config.yaml
vocab_size: 2048
hidden_act: "gelu"
norm_place: "pre"
norm_eps: 1e-05
bias: "all"
max_seq_len: 1024
MLP neurons of a small language model. Each row is named by its layer, matrix (up: input weights; down: output weights) and neuron, and shows model dimensions 144-239. Each number is 500 + 50 x the weight over its row's rms, rounded and kept within 0 to 999. Numbers have three digits each.
After each neuron's rows, "fires after" lists the tokens most often just before its 100 highest values on Wikipedia text that the model never trained on.

L6.up261:587414502527557442556521547447568486546542481507512554486454550410550487506352529454433462442504484539583508513603509442473533420474483446614506529452606569490496554406540496537464556496492484494507511434544566494500467550513463442489522482416428580469497506450440396490427516330513555536
L6.down261:500511447398501528465500343543478418442524542545483471421486599498581508417492419515458560504492614487513521441441509528553523475493500449424530500459513544574480481479564578525531515532455522502425569534455465493540536443487483569562496450497515561545523516599483514456547444577502437553
fires after: "s", " f", " S", " Bro"

L2.up379:497440567440508422428551486484576557592573471432505479529475516487486421541560455465513457433394505497465542550465507459514523480465509454502476500420563394481473462518519451473557446712554594479524463598524578476492503587523488443482583433541498499448516466585483513509492486525526519546
L2.down379:441525425549526578439511479476514542517483543497522467493525491494484471419494435510545589517518494581461431427578499435475563523447426477499499505482481551401547623501500445479454528600494578479421540431497513474560452443493463499507555569569529465411482497445475495582493451556466507453
fires after: " (", " ", " di"

L6.up285:480598422528551454406574513483506558556580462468559546455516490449567430548352566516489518543466573558561524504466416508510615492477482489482528485467434474492501517486550596507510493501458452536388543502434502421526552499490454471608497497450555411511459607464453531428504464506542477462
L6.down285:455549523468433509530484524472458510525417500507520498503562428349554452477516432481484501449391531509505501478507519585480536459561518542452480481535406507449436449625451484579492543434458466459452498470436543463508468434506495460539577554417467543523536506427485503491521472349496486520
fires after: "."

L2.up245:620530420506552461528550496471570590564475580442468513501405542483483498485527411501623476444514507512521472534487482500455533526551582477432497571505604465494507505490438519479616502505573511500479528435500495488517455472612550499593498554521467547368532479547525498605488544462446463476
L2.down245:488511409501547614507558488484509519423522465450548477589469576467479535580551443542534402556550579429469535464504509481523516612377529478546512494486466514500556540394501552501487516540415499473467448385505460475458619555499588444541458532519519474536418553448524459472565522463512502489
fires after: " ", "min", " (", " |"

L2.up653:501521391438483492520499397543484484512542554460467544476509406409405501449545564609593466577510445602552503477411488554542494397532489525498601431472505454488453566540511445493598500460512485455418494468505453485517576477554585531487411583509434484553546499534403499514451555459511494554
L2.down653:492490561483589492583318520442521461433498504510498459528499553611516564464570457436380505522466517442539472540561541436549422546523487540504478565579466492535551508506516539575470475500497482537513507432537533470516399529488569565547565405467462529490361500418553551470518500472523452512
fires after: ",", " that", " and", " who", " which"

L2.up182:502525442488597511482534475415440528458554578514444482478503600549486572516494532462522566516478515546454496577424460536464552574432449433496524512462489517441435451521459465515447503410492474528494525495552562503480506553488475446527469476446448489504600576583493586574542444457462455523
L2.down182:528510569536475498604434619499484444552522469506532423561511479619469523482565517421421509541519513473554541494566572457436426565436497432491500526567591461494512544556490478491572491568536551491418552502555538500451426510457520551553461446497420606420443519505584612461451555520453521502
fires after: "\n", "|", "."

L2.up607:478499528511574443439523492480509595570552517489628476535456429485481437519495517511567498572563526522582504613495413534509599646443462471508491464563608560486454507447526512568561438460580559442463389519467526572487433519448502457521476450464476493480500531473469494456451519523523428541
L2.down607:486588572506496519546573581481489548535520521362511370482517507425447508502473552467500430475551492443485529440473542394476559440478420433479497404567611545403464568524477460522589474518629462517512527530531520485470455550541516466527547448515482567588504466573409444494508516511458524489
fires after: "\n", "===", "=="

L2.up700:465425518551551541441541518556514549524521495488555526374545448486601590493480509486479440470537534442510418496475515498508630535514519433556525371590532488471489530495545564550488551626505448495472463554357591427474411533515542302594492517456500575506529568445526478502471509514573479513
L2.down700:485491548476528575527561471495549500500578492580576476400576498439547507492518509491442425471413518524471335473443541492548576486511478454477492529557558456513511491423557564471554532574511495487490501526432553412486469478519505313552554410524441523503554602475461461489445494497538429434
fires after: "\n", "|", "---|---|---|---|", "|---|---|", "-"

L2.up702:430491459492579512471533439538497510558529516556456515493518433474512381485507540351444522531428603563476479504464502386526549534471509414520543472436595550495504445470618508546503410398550578470438508476545496420401493481407474500542559449499451440505574550566484487551509542501435497522
L2.down702:505472464486498468440530427506579611470433492559556450557587428444535546476433515591629492390463518496460439510481487493467538495548489506500514454566446531503540429484565534511459555504523439500451506584525534468526467494550497541519492498443558509570529421512526342423409557520504468493
fires after: "\n", ".", "w"

L2.up672:528508485515619458476516557488460542479533521359469487456493429473538510526580472489532466463520479621476477571447592563466473541451388537511496382381504469477401541499459512457467403482507471519433488479522569493468466448562499458579499456480488474471571581499364575545434532519547460511
L2.down672:477505511512424605457452492428507455436523524422480519441492463568362565443418444499486451468461525556469427461550547441539547517517492506546489459350546522496496540521449458520484498404584449522498459494516549571666495484514516460443515514483445524497447545459408474532536557469425492466
fires after: ".", " However"

L2.up682:600577444580502558490541444558420502478509527451519461424475555467467562655564516474441586611391614500492443539502576474518545499470425504438540431392527468474397477489489496480416430414516479507415556441486436511558567481487498459474597468519464505434480536528436427460446510523469424551
L2.down682:465483523541410450501397403566489519498546578427518554463467541537475452522398437503417481511440516466547445467543464467532485581503463448516544584519505457456522565518448422520550530529457512462500504535411566506554467428517528469484456549523432471531543432538528500486503400521423495502
fires after: " 19", "In", ".", " In", "ring"

L2.up757:496405451433527442494549489491438485490565513483509575548435521456468526511538491499529445447476577596628443576436497592447521481427405501559556449537511514491498438495443488560565481538547576490458406474537616394458569475424513549531459489413455474471573606493472569575522545479507428513
L2.down757:545522577522439516524445598551526478562465451535442464553438417507495458538477521445501525505583512463422509526535535487435426580454458604503469513566542476548435531505519490452581521560492539572515525484452413485467453556480417474446567523560528533551478448500570414449448428529529451431
fires after: ".", ",", "\n", " ("

L6.up264:481430572479526481417494514541502468601523566512459461538471481490507465493421546421530437548480392472567493485528637435529546435372507489459524519456499460491572483481481464518485505446504517516526379476607502469468437469460537436473468476548503579477506564523488506554476564503491519608
L6.down264:512546417485537529480472576498480505512433468528437469460463520499543480540531527511458537510415488446453570595519400512533461472555566471596561518516482474467423484575500485433506515465504583481566563451407495531470567607503429376513484460464450498525582440506532501480438512514492511529
fires after: " ", " in", "t", " out", " was"

L2.up597:549459411478440517484544562528601511545491446423451492525474496518507427416525438467517420442444556566527484552525570495495478486552431499530514553510508417549602582449568493519561465608461566451479510581425543443504490449564559512512582489535501568541472499469526508474400614428495504432
L2.down597:423525580587553460492560531520454430502420546448476491468455587490493457502499513464485595510520577523465463543459483490446589478474476487537543542543505551507556538592473557435357547450451481525486516472425455480553476536489490432561498551420524504492517506478425460494580484553489518494
fires after: " ", " |", "===", " L", ".", ":"

L2.up127:519477579541520559522570603480488548473556505525460470442512437427422513509552503431510506431488482586515482566483400462440553476458509516526548498460535523516473523483577430415499515527539563545426417489442498527447529528523516421480528466524547492471542510554455468487517609496546372465
L2.down127:532530523554507410554514500527451547465536499445493521566516438526476589518527468515519455477489512516479519509569475487579548352485439486472580531483606520490542519650443429556443481474510496524590498606511521559520413488465539492489418514520474454506600436493506406468526465569394467467
fires after: "\n", "P", "==", " pro", "s", " p"

L2.up378:490507494561466549478559507539542539458549484420394480522513514521476452482484562492464523514372550515495493602386469489586550580448448361519522402467570543518451472482504477461463456501555545567499465578517501476521511489435450473485480491429426531452494548566543513438416586502454430580
L2.down378:534526446522550505569594474496548456501589484517531483619525433492601581484487487618449534582461502471599489484504554432558487536445542498463449448499490546610522563525400444523429502471511517483548505440505448465477559424537564540489510451570540504543505569474459418561531496483446522472
fires after: ".", "-", "==", "\n"

L2.up259:504469485512498479474526609472515476564586530528470604507491504467458479509424493476510432502546514445548505528577428514421591523499435444536496537481583518471532588446485591560465451526599488453445522484459574436450487429489480503512598495622548499487526571470483467611486533455471455437
L2.down259:538452459509418502511373565484520585571594513533459471476540480517501545544433452637474485523556523490486512423480412467465575497398523479546498463553516479537524494402472433436444530583489453506488483437434562522434510482471479492489533481600488453469455571404547444527455503444500555445
fires after: ".", " ", " (", " fa", " |", " S"

L2.up413:454579438516595542447586455441529490491515531534573506513500539513407489517577463412551541531516449520502486549470413513483480516435416461493499483456538510476410490490540535553489508429525473530458492506535612451543554488474490514618497468404469529576548605475451542445542530475470416443
L2.down413:461546599546415509455541494581533488521578420474485503548523457566484454495584490536522498527582483487484416395525533396467456466583530542495517432540520432486475570521504506453629470463526490468512547554537441572449459497436490549519435527516568505512509490578566532460477509512518492529
fires after: "\n", ".", "H"

L6.up249:508475512477537594480511462551579482473566522562579496477481542457511549453468530461535476470483570454514478529507549477532557418478537522524551409467463513559530477478492509389587457514467459455522482486512501471505538492444473444451468468556462554495527509479553531419474489483354491491
L6.down249:445504494510493619471579602563484487487537432555505451461498443381489464526505579578448424545495583417590563549559493374472558502561533476529493517471540510459508599575461458424491461457466515449586458488468527544520515441512465434435543490598548451510455484550494509549529457460524482417
fires after: " ", " |", ".", "-", "M", " the"

L2.up261:467528546461461479416504479472525552616505494405494435506522415458534509562608514471483427484525656459443464534512547546508536475613466450525524425522558509472496476494543481587552429592625476470534626529488455569577516490504392506566583482481470512445504519526518489488480491468543517408
L2.down261:537468546542484538513385433451479520565504539503459562494579494549462537426414542374521496454619529535501475562564497452446461588546428459529476484480496562509576448497518550436513600468458524587471511543550535780486441506516486487535505476499542573473452483469430444482538452544488508533
fires after: ",", ".", " of", " is", " in", " to"

L2.up389:496493461503575482423561526529513478573588481505489476540524513494498453505423547446494489515400547524425520570436454464434513556422531448463489411505543449569554475473557547553515416481525476574536475495462552482484441508459485393549467484449546516530558510547528524487464407583527446418
L2.down389:517484483589536469504595381441499373463428523509409603492454500444502512525563502528450568543532513496505476454505488503551618508500571471556451543440481534559513489482519511553410546462597556499505508528467553503485414429460538419577465563493432451458455475451419382474546501556554534497
fires after: "-", "\n", " ", " 19"

L2.up233:490452502534556542473523589400560514540518554549574461391480402459555492556558421532484478473460509508506438534447478410448550573511504459501491454611530511484523544467498559453539477515488489520380444544441536478511393493491496369566479437550530511472552558520463472435491479471521427455
L2.down233:458467505456527447415550514471558539556551474578605484421546421517485523541521495495452488445483504507489414550499529485446643583485554462509483487556613469490482516493569583471525454543557433515428458538413577454477372495527507347586515419580506546466550631501458442483466511552590432496
fires after: "|", " ", "–", "\n"

L2.up598:505483532516470535426531487539528531517521467486545504512492496475474458523512594381514503520517535628485460527460442553484489401453535483493591487413625515539424492472596471502499495446573510503496534464498436504503544556413554513536504461490565563542554482549530501476478473550520489490
L2.down598:538494463564486453461393534470570446480559408480554472542452509540538465528482504478493543567536571578593469574388488601490254458555492575523533494463510487561504552421509520492481449572495522475526502476509434542476524656484495655433518514479506541511598444502479473469489508467449491494
fires after: ".", ",", " ", " and"

L2.up95:475431452549559494525556512417507485442447539426527506472370557515536469522509463491515564551460524557490480603518498538512510542486405416528483447479454515467553489495425621538444449549491451544507470514524551484470535557439428466536445445425500528456607585514489595490498536470410440490
L2.down95:516509581456470569530466558543529535517508487544491445549582459568417523454523515527517437464478441463574572421441455432518419430491558576489469489541591456500472600562600410475567566471590493521451516473531426535490495450485625604476480559591511477522393448486520460479405462542530492529
fires after: "\n", "|"

L6.up364:423436494438608473599558506516487569522478422442607551387413483526498457530451477399393512540450536372523463551525501440619544493527477465483471523511491502477573484457444580495489475499528529522513457439492540426446565399503545501533449448545511556512566484601544487481556453503436549528
L6.down364:639461563493429535537520570436518460525484574443467508560452524500485498450445545467536412544527401540538518495539579500512567446527491540587451526504427455575410438365411606502429579514503566584479458518515505490481446503391652474528499491493462434500483469522529541526592472532515502435
fires after: " ", "t", " |", "ne", " d"

L2.up356:543506414536509479489514512682550474530602481501495500481472491527457474493535512390459377559475616593502467518492442529426494453443548491543490545488621379535498577521596481561569452515504498554448459456363456456529477489538596489506585459529553558510570506505524585470441537461542478480
L2.down356:454390525571562451499470559607491418436394498438546505528418447573554417482483508430418527549373545525481476547487566493478468490538538530464500441471469535507456562463534503478438472502457502447503582445501460588440450572463416542463573502519506549580531477420482553499511442478537490623
fires after: ".", " ", ","

L2.up721:581425510491488474565521503506609531573518428477477514479456514511507500524563421491551402478492594530512481544455512561610512510487499486531495580439511443527525487397533461398512488517591506482491510483449489387478526437490568417501567422544577552487525537489495508501441485508522506441
L2.down721:506492403540401501509566445505498477544421521498513443426517391491450453580481523463522548515570528510440461577423536530559519490551483481473537522489578587527524449505451602443507541589509545415585513495495490511498484505559472488476542564459484475444549552552426439522506449536620529585
fires after: " ", "s"

L2.up766:524458589553457477479480526521571521533496473474518486470459494483486465506549644419512515533462531560486450505483487558527500453494475541538571463503624489517497487543635501540462478532517529520443488405510455538490496546489519530482586412517520604506618571532494476433443529555476523435
L2.down766:524420473577531496429371532472581523567614421447576485523394478532483418556472498442459504540506522552551395581480540574544352447542526505531550459435504510572536577507542553487517460553503478477522523467527440573526516583533463639449523447516507516463602531492468526380482560505477553512
fires after: ".", " |", " ", " in"

L2.up705:502448532582471433465505539593525524527532452480543458529462537504461429492544535456478546555487525555502493571360499567475519427508463488531534479477611438520487550494597494545487463548485529500424503435524449535502525525454487490530567460389537585470662580593423522468460566528487543452
L2.down705:525432517586470460490465530488575506515587428382526520497383550500516448542486576494510499562447519514515470611460514536468393429549490534551559430424506511558483548494475512510505518553470506462412517480511460510494533597525511679412466499491481573482566443573465482453484533498410548568
fires after: "\n", ".", " "

L2.up100:546484510499556416427557541524506516516576490480412523507510440493528507531444581497526413501410511613533530574511444503500531563548520475528572501441603438498572493501622500528584488493559549547563508491593546468390473445544525389500469525427545540490547529473520483560428462522489450505
L2.down100:644528486606508439603497516476505539491485536625488441463421430449441453514465553506546407519446519471538415457535519460560501522402410530442544564477594543569530483448429401548451555466509512542403505527570517508524450482515526585565496565525501491453452521440536448489535496526524507401
fires after: " ", "\n", "-", "=="

L2.up732:536511516465496457443531535506538489465531531538422565514476486468401436508556537450468468475533669504539504553491454579418499532422556373550452474508590416527444477523473546528572471520562498614436475546490591568435556440494550517440597513543606506473566506590424480541537504553526469477
L2.down732:488474567433570587693604477428431503483405551426475524521505511533624480455507474426498498531642512526510464494501571460507489490408459489488457505452540474523573559414508472466525512528485485469489464523458496478541552530466517440499551462482460533489442517466487525414546516499531542518
fires after: " ", " |"

L2.up334:474476517530507421346528534602539467570600515473469490516545430476549457458395632510448455520488571528462556518485445526504552580491457479489441377480507518594534394458454534555504455511550568437529420452524525454460476502490418524604424488468551595443509491501577401521417503627435500505
L2.down334:501441474542551618557485411462549488550574513545493490503481485504428506565514443454446465469445531469501525468625419485470491464543521494540465528525477583500488492434557483521488579541617536508461449460482517487498503482417419511505510496526455457527452507566418524485639507479398452476
fires after: "\n", " ", ")", "mmer"

L6.up503:424507506562555471465500536505491470501501558518457480534523416572538456435504524469435436464401519511514496589498545494454503491508516422545525545526600460503458531442513493520545374496614535589519487500454510392522392541453573475506517518548552460503493551508454476552479590520437501544
L6.down503:596426425525530515546447469478524562513513430446513451419516570404478465507480587401575567493524456523519475542551486336464524470517557441497507485484457471474416514516504506483475564563507409461484524449482541552543584552465586407511462510523430511502385590501452496470562486548530520456
fires after: " re", " de", " De", " su", " ", " in"

L2.up310:486449411435489456456544456486625528549549446398447521517445579511470540543561542490483420437466590595555479498569594558595533444517559513436504553504560479468525469547561507534496476548536508617481452448532526473454511529510542427494603415515458583515505483491528462479452611480514475460
L2.down310:495436479510472565406462529387547457470529492508426545430539509515440469518522565397507521582520562479488491437479491486539514488468460466499491552487486530532481508595408530518484556476566517484506501508519566534520440523612481467468470551510439550454487429509490515479451546432506417409
fires after: " ", "k", " (", " K", "s"

L6.up134:505495470510475387431549493608549565509512470548461518357490507525576486561565533430485545468567525556543496530553485402520520432485556484455524426454658530507536473428522502465488491530486527623541380552542611485385483531508534435476534491460468455485478522505533495488506536462460503573
L6.down134:476508422490648505566558522494534595497539527427447477514448502529443537478479406479545443405468460554542550525499555550599450430445382525430564563568388590512530556504529472550448440510529490518489523400525486536525463563436537417453537510438540489550556503518441423509463491439536513404
fires after: "\n", " ", " |"

L2.up41:492487474574550414363527453597533498389469494451512548530472493510422579545506464505561478562530525502544510550481354577399542500404404493498500491438474473540393509493577535511540484576474473547552435482440600485578579451598522415548420493438502494428574596485430534500509513447412427452
L2.down41:512451536433511528460540466463523508491448453439457474467502508585522524509608521590579565643492494578524415444424355529496526525511561522503516468453555508494469563523520561478544510480322513509489557483463424473495537445492498497460478481384431548541552523518511587442549478476576530472
fires after: "\n", "B"

L2.up407:450457533471504427414550553384563498633595536529508623528516541516488491509535459494509420486528534554544507538405473507437533605488511517506503463490546505538478424468499557541572434597572483503412421485518604446491477483501516506504566435467534479453489596514531525503458536474551453538
L2.down407:439513496509494506475488539476566539466497458541492408469552493510536440434456545481514464525594445545512472489539511419511582536452454532583463455553449469478527539462513448588505495559453457505428617464530548505439502527521545567484415472517471499559389533500482579601446513486535583504
fires after: " (", " ", ")"

L2.up83:553509435427478486518496500523500514585551540520488564438392444542405477534583455463545351475512593518544466528482454517551514499462510450553444595552531433492552466558441462537527472430531567489467415477459606530469519467429530468472514475551525597531518569500494489492497525566546489566
L2.down83:444454506484420544501600461483469502617426525446499487570609527547488496472536512411461534614562517518419429472538517520451577487504512555508484389468517440549527505507461454386479512517478502455483442513584438514533417539518498453498474540443404412402413530380520541515520457561544465504
fires after: ",", " ", " was"

L6.up403:551454511539471450504526523511514453464549511377459503479501466426589579498585466516505437505460560499535501405536511505580559472473531501483517506564505477525562488417478435404495564462452516493480526555553433439480531603526491476389565438468556486530551479445488592452452511570376568556
L6.down403:443519512482434505528524431454481521388459562536502515570629611460455531431487539515505373486603502513580566477445475483519522526473413507555522498470447528475511551538486508614495567567462538471462506519557569437458444486465435587559523461503559504481471499403593495501540442448498517472
fires after: " ", " w", " a", "port"

L2.up411:434548488457418407536543408485474495590578570517496531450551469457458574445462495508511422486461576561518500489465499554528504518470463403560473418470567432547497505474602499607559486521576511522448541512356474511458648463583517433619557471512477499478565444496450538429436503461462514518
L2.down411:529486606549395457450442365511510448536486511562418524546412520546433513474385435526475424592498499512490546566487411485498478489448468499501483520520524513521466565419451523523538541551487566485455536535436464456555530496535500446501473603503541437450546505425556494561504448526485540499
fires after: ".", ",", " |", "-", ";"

L2.up456:437457414588548527432555517531481519500492487485512607507498518529505511456490476435447546504409534565460469539456400575543552495473528490476606431492528444517436454545567534557571506493512492436454453441504573482472530546493464465532524519462461461488523491530514551471442482432555395456
L2.down456:409409383566445508584403495544518519469469506538469510535476440452562538437510452467575524472556509525422550498532524521568534524456445511406562469484491553514553416559466437511486547554481529476539532581495490433561470582459452509476483587524499485442529522469390525474512404495493556517
fires after: ".", " He", ",", " where"

L6.up544:489469479533515474438527558518570592487551539593455415547483468501523546496486568410479491533498554509506460570480483427501498422471503475507482502480658481561566498576481448537482556490510484525483524463491553521441465454502491447481527494499517443491563605485463550476579534511515532476
L6.down544:429474515512551442472599492527482536599492540432515502435429487481451535459513496489500525435484463469515548531457479556455628516510486530558504550580534539453479514528607580463523480627491554425431504493495505495579414496516432405418493510532414495487613523511528494545477440550463551481
fires after: " |", "\n", ";", ":", "|"

L2.up542:443446580522520439455525563445555483625589537553521469515558529446543445504471509617471496548420526419500529538513547497526576605494513505526502422557495492603582521429538559471500450634520518452482424485434511501415476433469537496507544490394471513476508516567503442535457477543566476519
L2.down542:420596514415583475506472512468462503458542494496542498523609473485504542491506424511571494470494541437470415485556480407515537579510501444594593521566567459402441453564517576575610544435459450411456501428529513472432526469522410530503410451485537532491523557434470547469524501532499536542
fires after: "\n", " ", " |"

L6.up262:508561482518471393399543515427494544558500509516488468497555485441607431429396628445523536463515533489462520569456618442513530423542510556477489448509561517592632556425481526477542496494535477512437479472515485447565527511482473533580490396599541512509560564464437488481435530561493506522
L6.down262:469405523458493387393516587475511474475476530529485587455466512561564517430481488447426513585442484394441550513428444545509518488508518538492536515475419449521478483543427558439510404505401529501551447584486472591575510543505569451496479499464446458492533520528526473514521416431496489497
fires after: " ", "s", " S", "S"

L2.up33:549538415488524507411512540498469493566595446508437538470533507422512491489537547462485397542516475459529509536490546449479581520521508410504484527591531503499480412481558500556528396420589532476443506525486513529519465460537401459512563507544606504492550453547530486485456465510552499585
L2.down33:507461608583442481503542558507429607502478557435613471488424522516473476504446581548549539573504548546614478475507485567486566507517437462499502488514423455476568524464492441500552442519566524607534566536493553401389451513533574435476509453436484491527498462429474460528414591497520512597
fires after: ".", " −", ",", "–", " +", "3"

L6.up155:594562400594483483445492531485580531470504589552527492556483489583483632598448407487550440488480556461577510614462507507502499538465516445524493535515505564489529430480548494528552428517424489531353447462539457492409614473358500471524502544507575471521485439462551525459522537472425505476
L6.down155:430525554537544458499628457488488543467464460476514442559475538547408457522476573480562487484427534466501510469504496476491669465490542554562502534490421437514531576479455478506511473502477510488593490585410541440493500493636506411568510387489419531492477504515553464590505463474492609531
fires after: ".", " the", " I"

L2.up674:493538456447546509533543480517512530579427505391509493467493323493507461464585485439460417475562544546535463500469464533594540504501439457518578435492514564534500445397574545570513491497602492507495510524511518533458466445431500468519446457585436454448480541543518532503539534511446511517
L2.down674:519514477486549533464541486506566594553499527483528406552512549451558579533388545516497569543568551565536458530482482376469504532551532465510526485553506452518502521584484378524471482516623456546402398584550448569451493442517508485531584414527548502514513546477524457418512380440557485532
fires after: "\n", "."

L2.up419:601493430443556417485483486499506538478525553501471461487400420441462438573488594516490464537491516601525489516488480582512501478466445466496558439519505425549397545511516460493558398511511499460485557468498486521519540441549577530527399509467484450497495514471504537495490580480516467439
L2.down419:396477562527493468540482445585487484499479507494499517550521476544494502389411442465557542510365532402482461505531571495495443470516501516514483506478509454549475476463510524503453590532418481632486528396487484528510488589522435479405598474570576518513446461503583410474441424604509497466
fires after: ",", ".", " and"

L2.up278:570551479503531447445521473571568527507575554484473446483467593489509504494469529508595489521468520520615529581542533519510540568508453485483500477509597488515585453461599543536550510487617529458489505481538554560468454470520456421482503458443507537409502497503456446515494485526520572513
L2.down278:555494511501497540444507540518517626548555616539558484531520555488523478568455524497532513495551555499537409493509574499469590450518512488418483451489592479464587429507468599482679483456491461506528500432519434470422548446528525503517513546553463496522528567394495451530493514608516475525
fires after: " ", " |"

L6.up206:532504539496527440480505629530557464584533555486483515483536544435487548455500550531476494443593553470507553494572479492467498382522479454494441488506489518459449550450446650527564586603500526531394514465482514484533530450442528472666609485517523528460483484517445499398511593512520539457
L6.down206:482495461490457508385409444498483457572450539541552480436514578571537570468427477436412545464463416459440401569433458515431397496580474579484531482486439489585493514582443472468452566567485512482686494493458492490445492546519479545574456485520521488477478526481543539468514504497548526433
fires after: "s", " S", "f", " re", " he"

L2.up145:351494470525524473457536458525496533489612499443534453447517431474512479536524539495477523512479584586482513495451507533467489494434397456355500477615585396481427446483475534431540414459533509549482531460524418500598508611471462493537427483495458442430546534521466512530556478445494547461
L2.down145:436510505498515526477471410521518447430445506529453578506526509592405567495428516483481515514520475464492459431521516511591512503463573459471489459503555428526514523512590495494442541516476509461404548477421519496498445481531486473514593471480502499465397518505527481524468483602546350469
fires after: ",", ";", ")", " and"

L2.up625:467547499486494556476544417605478481575513464566494504464503476472453454502479487496467516566477571556487444467472447556452545486497466426526531421447510506472501503488592468525420423456485497458326562423447429450541479519413519542637587465479459478563518537549459533497479426538511478459
L2.down625:409479409575507454393511465533553488509530562502623477598530444428476392508462463624541500592479559479574468496380510453533494498520462542497456443579408562541585455451460474511436513520550473426482454459424500490585517473451525572529551496582495452488445512438453418465418541543434570468
fires after: "."

L2.up348:524589447565416426471539477575550543411558511429516528402412529507424514559481510427462591441525522595516490560469481583495536520451476486530501485368540469497447541490543497510475510436567492529435409457498486435498533508468611375512533548424487561456565494451478564583467533451551440550
L2.down348:490592497540490511567546539405503378493406467423460459423453450467424460536479483490434548582449464448417495407544480562624577455637492497566456481416418540465397604560507599467539550455557555567502484529492513448394529555540556427522518480499576531468510459452548512457507464552462522465
fires after: ".", " Du"

L2.up289:443392562558530497489555553455469542449521598481534498552417491511512499460510555505452579507503545521511506552467449483457483549436471487523506426478535555447442449478503499473533441465563507522528497486509572497468590517490550428480443375425460549406610586516426561484457555539459391486
L2.down289:392517553521514528483611583454408434450591426442505596555555444486496508454492476563497447510442486430441497439467489483630534456524546451478517410388535478433365493528485384410577506403525531495527503520529487480520548456570498537521457407477552525521520536505495549424483519511472533519
fires after: "\n", "==", " Du"

L6.up725:465474407492453522503542539470495515479473529544500463527479537478507537512539531501461546505537594567516511536542575523556516454456522507528465449432595372536520583500544536416454469395545542565453549474542516483574450506512465488459455530584485582466515482507445462445469614533453396490
L6.down725:487488462497538503475480478509529597459523490504499437525612359494384537525555560478530468422547509496526484574472468516516560398597537485408501493471545492511484485473540529512541555565516558541487491472490516583495460402539529573493439455482456555512599465533508454568538547410529498584
fires after: " ", " in", " un"

L2.up254:513478591494484509513516483421499565428506485481509514448463473566546507466429563390542516397571543588521448609462491555524520468444497464462521533460593533573516505517486502530524425501544541539500479461487492428524525588428567554488468538515580506489563555542452428487461530506465528503
L2.down254:531542459551558493409434525488588501441483436428495368493487505529496444496470522489564469514528553586598523492429523508481385416507591552535489467540535476585459492522583497457444474503510605553489568440593456530429503513473499659484497547423529537483571558524521551488475524538505513518
fires after: "s", "es", " "

L2.up235:557500445538601548506523467499543559522489461435550456444397491500464436598466528524493552552484544573486395616533524521457473511423412467510519410426440439530455587482499520543480503488444503450445527488456564411513563526441454532499441418489546544490533534568474484549537504457569509452
L2.down235:512439507468434476575493587543508533516518525523512425454610550545500546536534489464437437592498484460573519466496490520458482476535488486500478556542572560512572434453522448430568509544552570504509464525477403531420412513436512455508512596491543519455395470524539539406503495521431405533
fires after: ".", "\"", "\n"